Weights of a small transformer language model.
Architecture: rotary positions, no biases in attention or MLP, normalized queries and keys.
Training: a variant of Adam for these matrices, 415M tokens, 6656 steps.
MLP neurons of a small language model. Each row is named by its layer, matrix (gate and up: input weights; down: output weights) and neuron, and shows model dimensions 0-223. Each number is 128 + 32 x the weight over its row's rms, rounded and kept within 0 to 255. Numbers have three digits each. A neuron's up and down rows have the sign that makes its largest values positive.
After each neuron's rows, "fires on" lists the tokens most often at its 100 highest values on Wikipedia text that the model never trained on.

L5.gate271:143115150123132095107044136055144071197069121106115175070149139170105159170143174129049157181069118168160224109122141171128177101115130131104156122138102133141148175118121103106091085165166157130169061119134113088175170117144119158162061135141116113171158071121124159104049100091161128120144113083116090166097069124131108142114133085115121070168131152110145135148145107109126147142182107160122056129153118100091089064122113150119103104116155145090115121166179151191094151128133108125127144069125129147119115119105107163118128098123104150039105113103130175136185151157132180109142052127085125104087142134101115134151129143118134078178122100175149141138136116136106108077115
L5.up271:084078101140087161119106154111167127188104145113171109071181158111070121140194152112125163159081153124127112156091071155120124141122142161145156145078135135144108159084085133189081131105128138124125096166143139188123105167124139152142076124128097144141194118131129148106068130075129148111118116162131146109155079165108142165136189114090174123156150124117131142112129052146157169086147120180130130141106086138135115106124158163108064121117142125096128177114129164123118135200125170098138119108182052129173124123138119223117104183150125118064135037102104147144168157125133084069201128122156142125101168125047123173180129137135103119075139121094091157114076107132058078159128
L5.down271:156156114151173082139133165137170146113123164137122126169142167145110150085148106159113148064142126126158114133137190070130163156101108144110135150168118076137161180181138194095090094143155127137143142114150155146153068199168080124149098184162113188074184082110182193175051168102140158059147099141087075137123120179123109128127139108123141114106115166140138129140091122135136177172073143101108128108120121108132117153176123168102095194154065116085137154105142157109166124104084061148109117137179093120139102088127132138122120131103170166148142143052180117156083109109162103098140142182124128181111103125091109139091162076105087145113097184121117139084148112021135138139130
fires on: "A", "O", " fa", " Fa", " fle"

L5.gate208:110137129180049134107203130164084096129131134216114117093175120077150129131159125101121119063142152112161130126111053140144181110047136125091183110133134138114146127162082100145121135127158158133114054155153157105123133137155149160095060105127112175095054140164095160179133112114118168111137079086119092124092104152163133173103139068110163160142122145111100125224165123090095134164134173178083113106139092117123120077154102089097076098116118122111106125151139086167132128096131118133144098091080142112141171113145151134147177121126066165143119136131124127120114143119155133120134143206116088157159102051177173122128179187094108145087181136156158082218139132150124144130099
L5.up208:088142119163106092143168155123119121157134172144139135086235157107107151116160074147091105131148158135173094140197114128208149089083114162147181109092111143143141088153084100124112095113153160123107099113105159080125097101106116151149051126176149156146136185144130137149135114107127151110100093097201119150085153130118139156054153090129118149169133138054105126139174079098111107123157151141064106201156148168100119096141141095090142116122108090132158159160117187123139155133132100142167093070141198152128157086148125157166137143112086149171146075117023120130102220136132125152140129194117130133174162090143120098107136158157112114138132151147175084206153148136115137121086
L5.down208:151058131135175104126115100105124122107125179115158131174093145153131117133104088121123135125102133125131176136128155152094138132175080072116065174114114091116130142087164119077128127099176088082128173107085102145129147172147129117150217159133131119136169091150141096054146113097174089145076162164122123188151133100117126093147110169161080168101122114157191105118134159163182124127102076103114115108074146141104144170121148156134195167192149175120179133093133143076157088146120118101087141133110085128131098181109121100084115107113146071091135120155159139155148093126159122187093098035138142102133183167097162142187095124169066120148063088114119166093161136058101117068085
fires on: " |", " medal"

L5.gate244:110126144088121154148197100134094139149084098066106112071153197112126125180093145115124149129158173126146131077197191195148090115106127136078113144180126138138060109119149139135093156138110140168109117160170187126135110145158184116155121082120120105119084103184119154138098119116047142116063086171194062125094093073119127104167130058131105145094176103099087169196137129136146128141119178150148155095123090096103105124148126139117111141169120135131095148172076079170136115156098139148118155132111161115122114149160125134131112136140096164154132147166113150095104080145130113149053134081137078117101095072119142115154133045130079069196148120125167124204128079130137097175134
L5.up244:150173150158145109188137118073052152124158102155091136124193113178085114077086119084137154180160087124129144107209159174189108144104126109066135117122191132167119083133164155098109107126144138155105088177146151146140105133062198212154063109162125187135157145104113129114096115204158153150161093123088102159167135141136084143129096151161105166084105139156107137126109112074089162139092169072093090113145049168135182102129139094120145118127145128099152216134122180121127154141116149143110128127135125108112134104112114101063091159081169151104132141163115139126166173146117147130163117097097145058121096070158111118128173169108138096133184149140143137179155103152118130144124
L5.down244:115086122154162131120146089105079072105123110093189105128135093154071084119099174135086111130163124144096100103158129169123113121126152135180114119133082131103156098196168083076181170167128127099095063116055154175118124130126131119148178102111084095167120179124104147165127085155128083110106116128095115121119060111084065131165139128113145085127103174131123158129087080121121172067094090226077102128153061084102089112146111109182116167111167145144153124075119071122082076165158109171145156137099100169114122169138135082116152109054113102148137115141134065151165131139122141157142093098200128123072137162134168079145133182110096108109172094104115150152135159161172103128133
fires on: " /", ":", " |"

L5.gate174:126136144105130150142109152136097114146124189121082147097134173140141163121143165157098092117152135114161108108181190112167072146117113083130086141126063122117073123163169113120122157133134153152087157062136144136119121147120100118142095155084214086102131106143192111135097125132082180206057099129088131152100157114150131171124126161153125114185142142072143152154171128132181097126165135121126105131196142126145061108114140079113179065142155178188121145126176160148179146131173075135132226171085170179110105145153123133170124119166087110136130104176118168072135095165151182182079093103098085126140136094168147120127167126121104098142166092151119176146138140134095090080065
L5.up174:157168097131106188139087143139127141167165115132108170107117117146165157112071148149096130108165122138126155164157159074155077117110112136140119142162112174129109045167117137131172149070097124120085183068144164202144108111127142154087198169127148142136125145083122063131149192135110137108101063113118111188145149161148144130132111139127136157181100155140149123095094154154092115113175149068168089105179080155090103134156083093135138067118130188099080095096183158131032177155135110135110157122167128180136096106123098125164150126138117084119053132104155195101090095099124123174112081126078082121121118108133144135159111134126071122109093082177128092132133145147097058065110
L5.down174:153218080171134132149126152179082087179150123144179114110151106098118165161123137083104140142107106128121099203105144115180125125080109154114137136164152076125114112140104123182099121136157159117092187114181146164108126121101172090128152104115149135085130065092116178165173153094125140155063139206167126159120190114075153075146105055104125134191137142125129099081102128096093151126172142160154124136147130164147093106100085187097102110142153209061127119164148178141095170081165132087089139141154136147116153161053058138117123125120095112146094140085178182123045145092123123124097134149091096133184172157063126148144160131158109120138129110129115125126118113104172150101115
fires on: " (", ")", " was"

L5.gate107:124140161117146158087105113097094150135105080092083121104156128102125156135110135131157152109123103055112160138163136141144163122137157084075081104103151060129143083103144042140090110190179147134167103147115076083136142099142167128133173161141108147105120120105120076129090101130103189129078146163126141177155092147151094073154129088142118088119134136134146138163244176086112121144145067049101137062120112149137102090132078104098148098084106149151139092134156128124137128139121167178102146171098147134174143165109158081085173136136119167113147121146136213170081091153102101181072068109135034089111157078185112136114108075118120120154134126112169125113149136175151146140124
L5.up107:217111125139071096079138104146066077146109104133111138048139082111108127126156149146142184125142209110127169064157084125189176115104150085025132126158132062118139116097129153140099091160155151177133164146124093084119123126124144155131174148174110143164166081125105101159162140180183090151144076101130133111199045150170109128121126141121132128172102122178141149141102137112130135121238131102104153077111093146123131128172099112208138143121168147093102122118127116122111094041130173144105126150123190131142158139166148109079182149105118106118123127159088141146139080079154127102143094138121121107132134093107125112092060096157139146135109127110151168131148126186143132153103
L5.down107:128150168125147165168144113189085158118076139106092138179141140058075098109123131122127144210137127125140101150156030107120099110155216124124130156124137141085144183112139150097100140157154105088099133117131105122110133120139177108120086105176157104125105125121094117124144116103078096124067163112048094143145084129110167104109129129136164149132101130105131130060111080115145097160106146134166107128163114097112088159075106152122152127072243144124140162126142125085113154138161146148151132123116119151114118081189091087147185111160093144197098091174112095180114067161132176071119099126078061138053139167088098110074109125108131163131159142126075138134118074138113117143188
fires on: " (", " |", ",", " l"

L5.gate91:142153166165150182130113193153096109154142174123077109083113147101173158137119180142079139124109164103127144110135164125213136155089152106068169139105110154061125055124165137052098078161135146146125110136131166072128164116145181149134084101132134099167145127136143113142158127093140119104132070120117075109097117109102138102139128095148114150123157080146115121176112114122145114150160129105127158132160035197099120125093108166099153112158127140157137128160137165134142161091115127122110143094122188157110090162135102091118104158099063134149099177135170067088155081157112166171056083153124167114130092074164157111119134082135158091112112100240198079163161107186114104127104
L5.up91:106139175116142104115107154151028121086153166096129158190069156085075073065167077170129088133132116134117141158113080161158083123143113100074142139165103078140162153135151118122117150183195146112119110123133146075158167137097182140066101108123102158122138175173107106127212074135154130085128141133125083087088162119106130107080116171121095087131128154125107138189099186162162118074108124120129114134133137152156135221116121102120146085148169138140081118102148165121165141211107139169127165124143103166116130156108078103119117117131109121117142133076128113138083098168143145144166169070059089174149108148145127176168120148134065197121132096201134145134128111141117147102101
L5.down91:104136127105200134116148098106056084096139179113081139141097128132140120092138110189133154173128101152121164130139132091104152180111113116143125066179075138151155136126100156122091161130149206128113177080131191081200141124139113155116140138131122134102084133139116090171148181147144166134128118172108138128153191045174106132137113085122132117134140139192096094144114141124102089169072105077136128118146118123038135098125077144126130128144103160063082150108151131117163123117174083106096091195125081151160174119040130124141059111151093102075128126124159102107138085155115070115164112151108155137193218147123129122126117137072138118086140100115136189131123142156078123064112
fires on: " (", " =", " in", "\n", "s", " for"

L5.gate341:134113138093108143167125104124125123129141105223114172122173209131131149134125143120026145152176166125119115090150070107131155147132122141146128130112038102126135123135115097168185091152102130141113082119112156107139106105128096097187131123159160092119118140145145098088061130091126130184219122142143119165091116092138149132176169132137101075162154163166106117121149089131141104165109115194153135178190104129082081085142087139076170120128172160144110137185157163120172116165108063152137177084105166133126141142154174178193100096113111096103108163159186129112101142169094138119137119133076191101138164134153102153169155105126077085113108119160181142170160084113080083120102
L5.up341:110113143086100155138106107109127148124128138135177130111137163120089129104107060126120149159153159129147089066151026149129157190153139163129104101161056112221089191109176160190126125111131121153091064118076146130121101126112061141150165103177094135094143144154166153104138189165167034171107155186121124160100094147079146131080154123120168126186129167146155119096144144136214110159132111131153153184146121116148187122111126112172164197160173105111166147201101159134133139113136128149098126126190098124179145132141165122148179070128133068077072128215136109148105175134149146158121136127106116135156160160124115122123122134118132125115120173118099150102119141109109141130099
L5.down341:107107114086162190136135176087118111085117154121134136113087122093125199101129111225122105158147085115126069156114097176105135104108112094114158192117121163090154125088105096125111123146174025126217164150122114106069125136128122078139149118131112161096124133117146137085100185163110148167147116129124134109151097087134082091090134146094111120149117099104129166128186139115132059134064089090143163176066085153151127103102163156164159139143095102154136131129082132149198157117112082175169120156097138142107146113086144126127157090124184127114133170171101135174134138107135100135086167184086054114109098169131164170119081050094102164093177130115129119132149101189107163156165
fires on: " v", " j", "=", "J", " |", " at"

L5.gate181:167099155108121055126079154082070112108106122133145148117081138128142154115158128167066159122092087117118155122081149116168110118082131127132093167114164131123147188128112120085119097144151146127160112153098093099105155082133159066054092121176137062137090130127111136121122181112127210161078151107146152114091059089144089087115142075105129126147106114124110141051149208095116156164196100154121155115166158105099106140122131118128123131126126183112111084118182145151066093058076094167087142130122176110170116159127122092125147114136155146114180118119124136110144155142091090163125105103122140139126132057146129124118111132151153074161177087238108161126067075114088189106087
L5.up181:105119087130090129124093045118119192126131099147099141112142108105057152051131124158132139110133146153118096143087099095189156140152177131095101097133097176141147122140107190132091100073143142117075099098157177091140098117066097081097210168094108054134151115100126082145158064126079157123201086136084098101180140137102152112088165141161122141213108110170157107130152171092084124123173142090135132099132111145101131144122113126061098081105101080176171140115135101124108097118124149124137150145112155111137051063122155135137112139149102138098070128138154182149089155171091110143108090152101143150163130117125129157140092146119122151137154193117138069175147079210157135120129
L5.down181:096098148109144107134147087133105120119083121124179141122133080119133118118109169190137114093183089156094136096145108148120097189073101137129159136103115141068146142180171153081121051140129000083103136096138087110143158131135044110119100182148072160160137108077129173125102132136124123127132122096132149123157099161157076140064124151169109098114155123138137115075102085122173159157081131121161108122155159133169071161118103106137152183137176093110112143126169126101158088152109121182098140041149110126121155096078165138151096121200135099149142128136146086128125103095143021142177135081101051133143130214121067101141088116134121129114130160150156161127132124154136132109109
fires on: ",", " in"

L5.gate845:153151128138119113138129123075107187055116133127140137095160089140160180127134139150105089070128097125124153088106140091203114139102153140122114122155141085083086200096145061109120102148162169090058082111153120188141107090155198137115106137114120059072147124149184119157139206137095088142120083126126099149163063121161126102095125129143149101121117080104096134113165127148155124095150134109158111107130129112151147124190108140128126025131144165135095143114068099133191105125103103177095181121086175127166108105120154106125110088122122094091134151099115119085090100090115103199098121135185133159138114084189238140159166190136121121127108098113086171103154130166110136119104
L5.up845:123161157114115109086121140124116078146169133074163153174208094182102104156106104081135110101106099128115145084086140149135113141107127074159122125182095086062158107068141055099164144128163144039144108115115053090144123081086096154171170112128119138070133161124163108140163124164148166130102133135150120089125116122085110146102107129120136123153125030103122153111171114144085151085135208101158170160113183109161149122153125111159147066156111160155078135102165092090141090103165140191109131168201149124149133114109087126151126122148161114077131129127128173134159168105074132138128126184170085188150076136106107041155129125129133183163125112097079134104171112158131163126132
L5.down845:099138123100143112125115098219099166115091073137134133152120160145099163121195109139107149155139183134132132144156128101131142064130130124058185107149159164026151063119107157093173146168129000071120148142096097104070143092119095181145095148131127119163093157151120153152125106128128158121110080100165115101096100114098156174123134116117124099124117110123127134115133075158094088129140121117102116112108137128120111180121120149158101127168142119145121093124160143151069176121123116147099119163119131139161179137148088131214143132146182128170133125110128117187142151158099120157120132156127094141194115150107106068174097145151151184155109131139120113070182124161090108143150
fires on: ",", " years", ";", ".", "n", "ris"

L5.gate140:154139181146145115115147125150112045126100119194089129078141107148080147120103165109150112115169255131147148088133116036148140125100136099115147132163155041085131106096101125159147124150157145119126118166137108079118150123127155123123109143113130135160175130158151145119159117126148172101107103035114137170140121118142135148170159173122130156133147103108092167094170085126090126174176155122156128122172093153117098074100110080123111130145174111174097110113110156101098151116119088166103203140103149132159111129094144051086170148141100145121111127159116135124161184159100147157159124117078123074116145096173146089168181096095186098181116068189129105177158085139106178143092
L5.up140:130159147086131166118096116104115157105151111082120118118156141125164149126116064131155115123118119125109128111119187159126117138150124111141075093135150146095106121106096174151133086137178114138132153105164116180177112129195078127108138100143143090135090109184121097142160144129092159132105126136096117152179116115120104101155140140127153245096134149120174073125137098198131085172164117104091137134137142110185113117134077101214084153098103140087154137143132128110158131152136187111120103165105141148072119073102135104110071113145127117083136153110189128100065101099051144151184122142177085114153011154118108105031083093100149144139153161113141152125118105081176179086211
L5.down140:142114136089130122095158159116126115131082070142107097182128125089097123153145161119161120124117151126142161169132123145141138136112112136074119115162166108075134100147109095181134086171111131045087102147118076096066111113104139102111151101136127200132127129142099171077118148130123148072119117106174152115098098150097161166160145157112107120067049158090142094106151137137140159121075105104149106151110108114114080185142114060112121171095159072177108132112147146123149130161129109152136164174148110153159110166068060114019154120108119153166138119147115150185126142160150163175122080152075081168080118042098034104167153123172195154183129121139160134136111138063157154142115
fires on: "–", " (", ",", "&", " and"

L5.gate312:137117148126144113110143136117085164172061132135096092145181122159147132167136182124123112108142160129255144125070132108140134116147146073160119157075139095113148154081163115148116157156185147105115188112138095120176128125118140153149081172215156119178148165140127151088141138135180152136123130069169156128130125097192130080148113146134140155156143101098115113056139099113135091154194129173141052149164117113166147121107107172145092136166174184206147144140158134127121110149109108162198175156111169123154158148048124093124120143101181116120132143153070111072140140153169124110117103123110145177098135149164132146134159117146162080146108114150143103165170096117075173096077
L5.up312:108106139186104142132153166142138116138096163170054095127178113098103113140134186036167121089094158118126108176093124117132093141148140119139092122141184123145090178111161144214094125113119127135035121114163120113121119181108049213142049173162129146061163184165143142144061084098103139135150156146096170131132110126157174116138101135092130142082122098133058152152094155054124127139129145144101123154146083150165099155178165118164124097136147146149093131156116138086082130113076146157163137139100122118153205132154138121097189142184148128122090137162128099118070129133179106143139109125136141183128143133149152167171163064126147155146190140163147098182156112142099113114138
L5.down312:140162162116181131155097111112140096123140166169189144080160118145067131151157108095141095169127091153126124132136132114197126141132105163069069175134147139142139142133107111166087079125114243120095106171154099131058135124073124130118121110115138187115157167127126085094170087136043111106137108086150144125091124148106136146197101161167171114185081127143113136095155185104128183135058170085134190080094166034096088082128152136129160173143123087117165119123139121125068149058118127128124100086148079089163095120104148136097183180149098145136135143064088099127101194115157132149116091149102110124140135102143113161122131086102127109102118112135098065157091108124125117135152
fires on: "A", "L", "O", "U", "N", "P"

L5.gate747:105177138122147139127084169092117136143077132100097194114080129201177152088115130119064071108176110104130126137062144111160017118095207088103095095056136123109131125136142162100089082145153146124102165129130134153154227042171140166095122085164132083092100130134168173145103179095097145147132076123142142136160084093102108115140143119134174122152108155136085145113212127179117119128130164098113131127144180172140120118129095179116137148150099110142165123142092126093077073083115151142132115104131169158143068140128124061154126141101163155099079123142157149138127089102116111189085105095169109099153120114142062068109113108138118112116077164131130115081131130129134131156152
L5.up747:155139102169171101143094129167127098148132138092043150144191141195116123199128108122157093164134123123123203113167113128102120122094070170161152103094136128116130155191098135132248092119125135126141115175135098079147056082132108147096130141114098129134128139148129135126090096172149121130090110081078175157113133089105112090117215127128104131067146144115133098094137135109084082122125108147143113146106103120139098164147158136177124109124154156134091132160181194099159085162149098131138122107112110169143092119081224120104142132118132153180161119066154117142124155155091092083155164143065158110126091150142152093038117149138117088104137172128108207101138174131119178133170
L5.down747:154150105088134145108193129129159165165127117032128164195166194166116109155161130134187133156140115154174149141143102094148158134142181089109139150106114119127123135112104141071151100147121097095128158143186097128054111162079149136118095122190136109125093132161160118133073120107088164122161145084086132154098126120144089070146089096095148128108165132125112133144181134109105119132071102129102148165122138170096076083078115175136121101077135145103168118128077138085111157106103104098061102195146147141118153150129113153170178116152130127202092169109157115189109207074116104149084127101160076141041104121190148108148105112127060108106093185141160121132170085157138140138173
fires on: " or", " and", ",", " as", ";"

L5.gate776:116164133143110141162152121165111074173107103079119115157110141121139083156123109048081097087190048117142139093166096133183156088124128108065117096113072145154139099084177068149158143149121156134120148103125167205131157098148134148152122187124158136097126093095170096105123092193101114110136123202096098102144160147143091113090156150160102176159135129111121169135157163103082079158185163154116079130171152149075094131150142149122161113141151135154158132147180131183147143140183102116177162130123155209121127137137135107142158114049103115130145131181127135121115178078153107111096162142151124104115070107182089176133065096169141046075134155071103143150115140111162154109117
L5.up776:196116120046150160167101114119149163125145127095126132183172097130123072141102175161183102150107120106128100131141095110091159085137090096119119130155144137181090065108104099156104137169142129140138124172220126145116087100102134118129140084136168104098188108155184117122135138052107142124160062118078150116084078100123128098136142136154142193118119110138139123073132178142157130117098099129124042208133107169117202118141119100076156107092121121076135168152167144128155137137150118119125143114065128095111143109108143131114035136132130088112093113169160135083156151170102094114091142219104122165173139158104126118139155085081203132154067148126157072111126107135150183144125
L5.down776:116147131120121137166087165108193131165073156093119144087144125129104124102060083117165132113121099123120090134081102154118123117131085097114111133113093135104149101159183131100165118157153120120162083130156184115188112108168138080063159191084074097102126115140094081106128146123129155185110139153053131157080119136101181090171108154152158120122107175132150151145150148140129141079116107140134172154125103166094178155116134058131152126169149185136194118177053161134158132130120087134158102139050152074121176083201172148164130135156114175105142171138118133125175176164162050135099138180118153157141170110068173069171086141153138164153067111101105138091136121124155096101139
fires on: ".", " by", " (", " under", " •"

L5.gate516:163120162140131127069126118105085129149127118160092106107183148158168090132168112127103121074129107140122132133145147158150137068080107126044134157086091087130106143097170149125086177140147144145100071165151061110115162108116150089133084115163086115111096138098161155162050177118120235145104139158166117164121135123163134131139174106119067152129131088087068157177158116112138115184171153142135154110150119132140095148175069120149117119140128119148092067104139100126124099143137074183123124146060243141107084105139142096118122149151132150135222177128129145094192170124138116188123108138154143148125070078127097125092131142108140090129170102192147146127154130096092120153073
L5.up516:141170162089111136124142103178084098128153122143147093152138091128142120126113157113074144135136139145081134159109156156117065109127113170077152144125154129064142135078149153108165161172081100146118095091103047095104160072139120078135147167120153089098156103073125177166114136084097201097068151131114108170119150118153188098142127121124101139167073145140108165192111115126148119105159107159178152166121168126089106104160116100153190145185151090128122061119180127106099155155143170084121101125151151120078064098202198134098096113141175076136169161164201141110194100110113097089086132116131148120152100114094084106172086137094155088181144083178164111123124149084134107150109
L5.down516:110123137181094119158124110159211109130119165115106161142114096132124199112117124129139166186147160106053141124115141114111108134153130125156085143131166165169152103166102116153102139140072056133093153109101160155168043143195139162112112112081143116131123098129095160092169077129160092092106155079116115155163165140115144131089104083143148211122138146157136082079080134150143117072134154101162079135244163139113161122130143159106150145120154176058148136134100148094168081121171164091149087133143081063096161116131093171128176086143071140159129110108110102098104110141104114138150128104064111129102184143151131105100161169155135156122058151097090142152161163145145190083129
fires on: " in", " on", " (", ",", " until"

L5.gate524:095147147124156104147180090087111113159090152145110119133205216135110158131122080102127149169181130121194109103141105156097162167101136093167145128110119126163128092161133142154129134137161147122106146132106158124154134160135101150135111122139153146111096117119137113143113111078149124135175105123161097139162139133130096199094180089072112098135181126116148138153202140117108084140118161206088119105159112090104085087126140127089125118145167118127199129156129083154073105096139147147186137065107151090088142164098096106155117156138083066158058072092083192119112170141075172131130084175075088048112150129154122158170157105125101181082124121131126096227128154192130072140107
L5.up524:175174117095119082099177142114104181125113159119166170179182205119193109121121069167095094114133108118134118166162118064173177162175141074126118118110126150132140155135152114108149127133088149076144113153148156138139156088160115111148157075120088137102188142156153124164123119135133095078145100164124129168078212124122191128156075156070112122144164117114205108145171112147188145090127135134125128151140173061135136161109197119095158068177127168142117166049103118119117190119066100105065137110093154098131128118132111151140121094217159108158078087096131120123155189054111122121141103078141130135108107109106137146127157135087131182124144094118181118161168144122131124118132
L5.down524:161161100116070117181162176093088181140137121095125147133145147142139112118130124202118148076129112102081143189105127109139111122135093114124131140133116114195155092153142100150199132183128154163082084216092103098167103152124093118087119179185132130109128148098176183084082148107161164202166108185145095132099105129141133088127159151113148070125112133132207164147168122135137103123155170100076147140150098051124124194109145110120178104143124130118159146065132157155152177186111101129129119100131175057125160058176121102130116119113145126085159106107136078152104182156115062120112145154113175178144107114151085117175189192141102130125160124163137113102187125104115131141123
fires on: " |", "00", "t", " Inn"

L5.gate67:136127178131156133094114103126115137125104095129132084150162115075141037138168193147108110099107156089142178188150115161150179094161182103152134141119081133071177154138115084086090150128175175105051141126136187124157135149086112135132090163110147104086106129172172114123124138129115162159169089078177159170121075094103126115124188125148136178143177073079155113079096128132138089124128132130136072129117118096168106102110077127146095125213157161155096126148148184160152120149136031162149156126091142152186115097082140157121101098109149137137117165149127169079149145168135145196135073144113123143121154100127164115066163117123135124150051121145174207114152118125123119179110
L5.up67:136111165108085185076105132135078113231136141096145099153128138086143125085084149148126108111101137088122134178108136159143171086183209071130128123161098105069179148144151092060120145151132116138002168123144145173145107142136099176160102163079143127039112173140120096165119180122153131182174096167090112136184113188113142121047113122120118153111103112101119139173151150057110110069189130162147090123082133112142126176077095152090141125152180188141102105161142139140117116142155136120125106155157110148151189106141136147117132087071133161146088121152139164125113158147126157159088138123133080131142118122121151131135142090088125136125125125054140095102127133182136097109131
L5.down67:127137114119114169124149097115157181119123166154148141149163097190104115098077173111098120199149126097071165132142167170135139173149083182086169059149115082139146190125077103110088140168183199148098188124176138116130153102128136134077119114132120131093099147145107107131183155112154095159089160101116128135131177081140152104121140134097141171100112104164132199063153178132118117150117127124138122115156143169101195098161079194098154105091143081117131089142198158150120084140102132080176108118130141136145089092058098157117115149161142138121149126140189065095145109153169168090157113150164206164124102057127102113113131101114147125079126104095146107202057125119111102120104
fires on: " /", " (", " a"

L5.gate793:144140184149137099137094094140099071152143173088052127137131109111087180181149184142158104130126125136178151113109131091143089126104145125123145094124102136086131079061147156157131172104136152103181145068098114143123120135110114097120122171191175154104142124166141137117184140168169119141050150089137092173123129059174092109132197114127098093160129178120063192110174097112085090140117121106130072127147135130124071095093127113154076089100133158160051097135153164172095132117163151214155131084145125137136120167108138118114119083087110152133168171083144158098117134167085160092150147119096125156113110115197122075106124117155169029106074103138144150105152154170131131125087
L5.up793:096070197143074127154146164129147061169162123162112110143167092085166120145102160160104115137146099080118119130175076167125169076096153110097125062128109117131101081113171091158133116140074121097153108183166113171175174103124158114114134153137136154067137128106079146128081184119087131086157048128149116133140113136129111143143122127118149115104101074101133111161127165127139175140155121126151107096114105168144109110131169126138143184085146160093099146167141170121152096089183079143172074041155195154086108140175155130164162151117104078178111153178174101117164155113109163143132057131119189129138091152158161169168096111123174171120186084140076090134065123107173130143138
L5.down793:132217138110149092146135076112098134148121062090150167157168113080091143180141149135139099129131118089168151099142104152174154115057037164105117154163103168071146159151128116049125122124099181075153105177151062175098140105128140162101126101136157083146132161153120102115109111142081128158123173095140105118073069121098118098095177047120203141082100113169152158109127159132098139104144067111115115090175100105129129111195095128149143120102131109144193145103124154159157073135154124142190112147168135179066221131134157136084135153110121149109123135139123175096104159145133136146142117143139159120098113101082122101111137061097120145123101157125135110121159132145226132143149
fires on: " (", "0", " +"

L5.gate652:122152167119121165140144132077124089144090111100137147083181153142179116134083110124105108093153094172158143124166097091162112092151129105155135123136146043133127157136168055110129173120178147066102148128150151159131124114118132099152151135125063102080124077116155057143163162155118120151088075166131132181172103136126115139120133115146190132114131130089132131111151111130057107104149161106161058172188085103129149110090105118177083083137127168192111100137110151127146077105086080204157155136081140117158071150129142058177098114095106109097141135121056145120106098097160135137071094172151094152162173097172117123120151177110147083171105100078087178130134091128144090087052
L5.up652:088135123069116097124114078154140086129125128138131131129071064175121163141097100083160121096140093137095144166160128085095169166142165113197093138170162137130150090149110105209185195133130130082102096070078093111132199104129068186065105128135137139159076118166084145160166088183140114087082171146113135114124058154025113079129176150097215147092101124138111161113155193106088099108148101123123126136165132100140124119122091153169216179076113179138116114156133120128084086082140118149129101100105117102124171174115147126129146150137113109105190158122149124139143089101129126112114146148170107176161157133139168091152097147134149132136102138126088110106148143154128160137089
L5.down652:118165141105203129120064081126171135145136102201147143111125148136119125173149110089163078169088118126129144124173125128108174068151133131081102077101157189145205133063141127133085121116132063086110166098094138115084085093156113159182137098113139136172147098103069101115168052129124098119075098092116131097116090177121095134091151160134164133080107151111109092076080118150059117122112127097145116164089150190098135173098102114127127091126165108094124067067074158074153143153182108126180135128097110072103147155085111122104150127116089124156116091132106147122152139150149076182147110165128133110131192142101150075172101140152171183149114108090129127099142089203146102126104
fires on: ",", ".", "hy", "ó", "rea"

L5.gate360:172123082168168128142143081087127119117111124170139135051154156154154120122141145167088085122150150151158130107156095120141147102113151080132101130113100165077171167096133115122128129130101177124101178159105187110142097142084184090104091141047142124146153144151185130135145096133106199162150074135095129146107140137131122178174139131143115092154136115127146179117097127151127120130201192118148103097167140072112109057106154119115161159188135205141119105131130179146117140111082112116175190112069144167164117153069096131110147108178094160133163179166160196115121109104093193208132172145095144151086163087123107151128189187186110136150163107101107144179155130111106073111091
L5.up360:145108091123175190191128082135129122104129043176161140126156117117120115087126152187097095115164096167112107167162135114130114124146164178122109088109113162125106107157129083104144084102130119154111097166094146178150114137091117142147099101114086119089121147127120100097145123142148183148157122156127134115132131129187112109150137106099179144138055092130104106122109176096144092125205136131103152121155070124103145103075131091200134161068136186129083064138153098135210107164121149111152111111115129190075109172121128078175136191113137168150107142082129159191147142145171143158097182131078167154092151120135135140122234158165067102191144136169125137160179169068139090102116
L5.down360:122092108125101128139092114129094145191102085153172129103204179134135094176115152144165060147133083110134114128142136120127170159117118200128091111127096137127097119232081139120103066117162164091171093165173105113110125108165132149091127102139183084112100143162116070127141181089098136138144137204059155190097146159134166082179132078183145143067111133059154149120098123088099119148126132133145100115106081195145119095187126146122125117121137056107112072118139053151148096176154142113067144120127147159098165123149079131087128162098162101113167141147127121132095123149152123127124128091117200146100152095145111133162151166115143107167052107077096119090107155091092127151119
fires on: " a", "\n\n", " is", " was", ",", " an"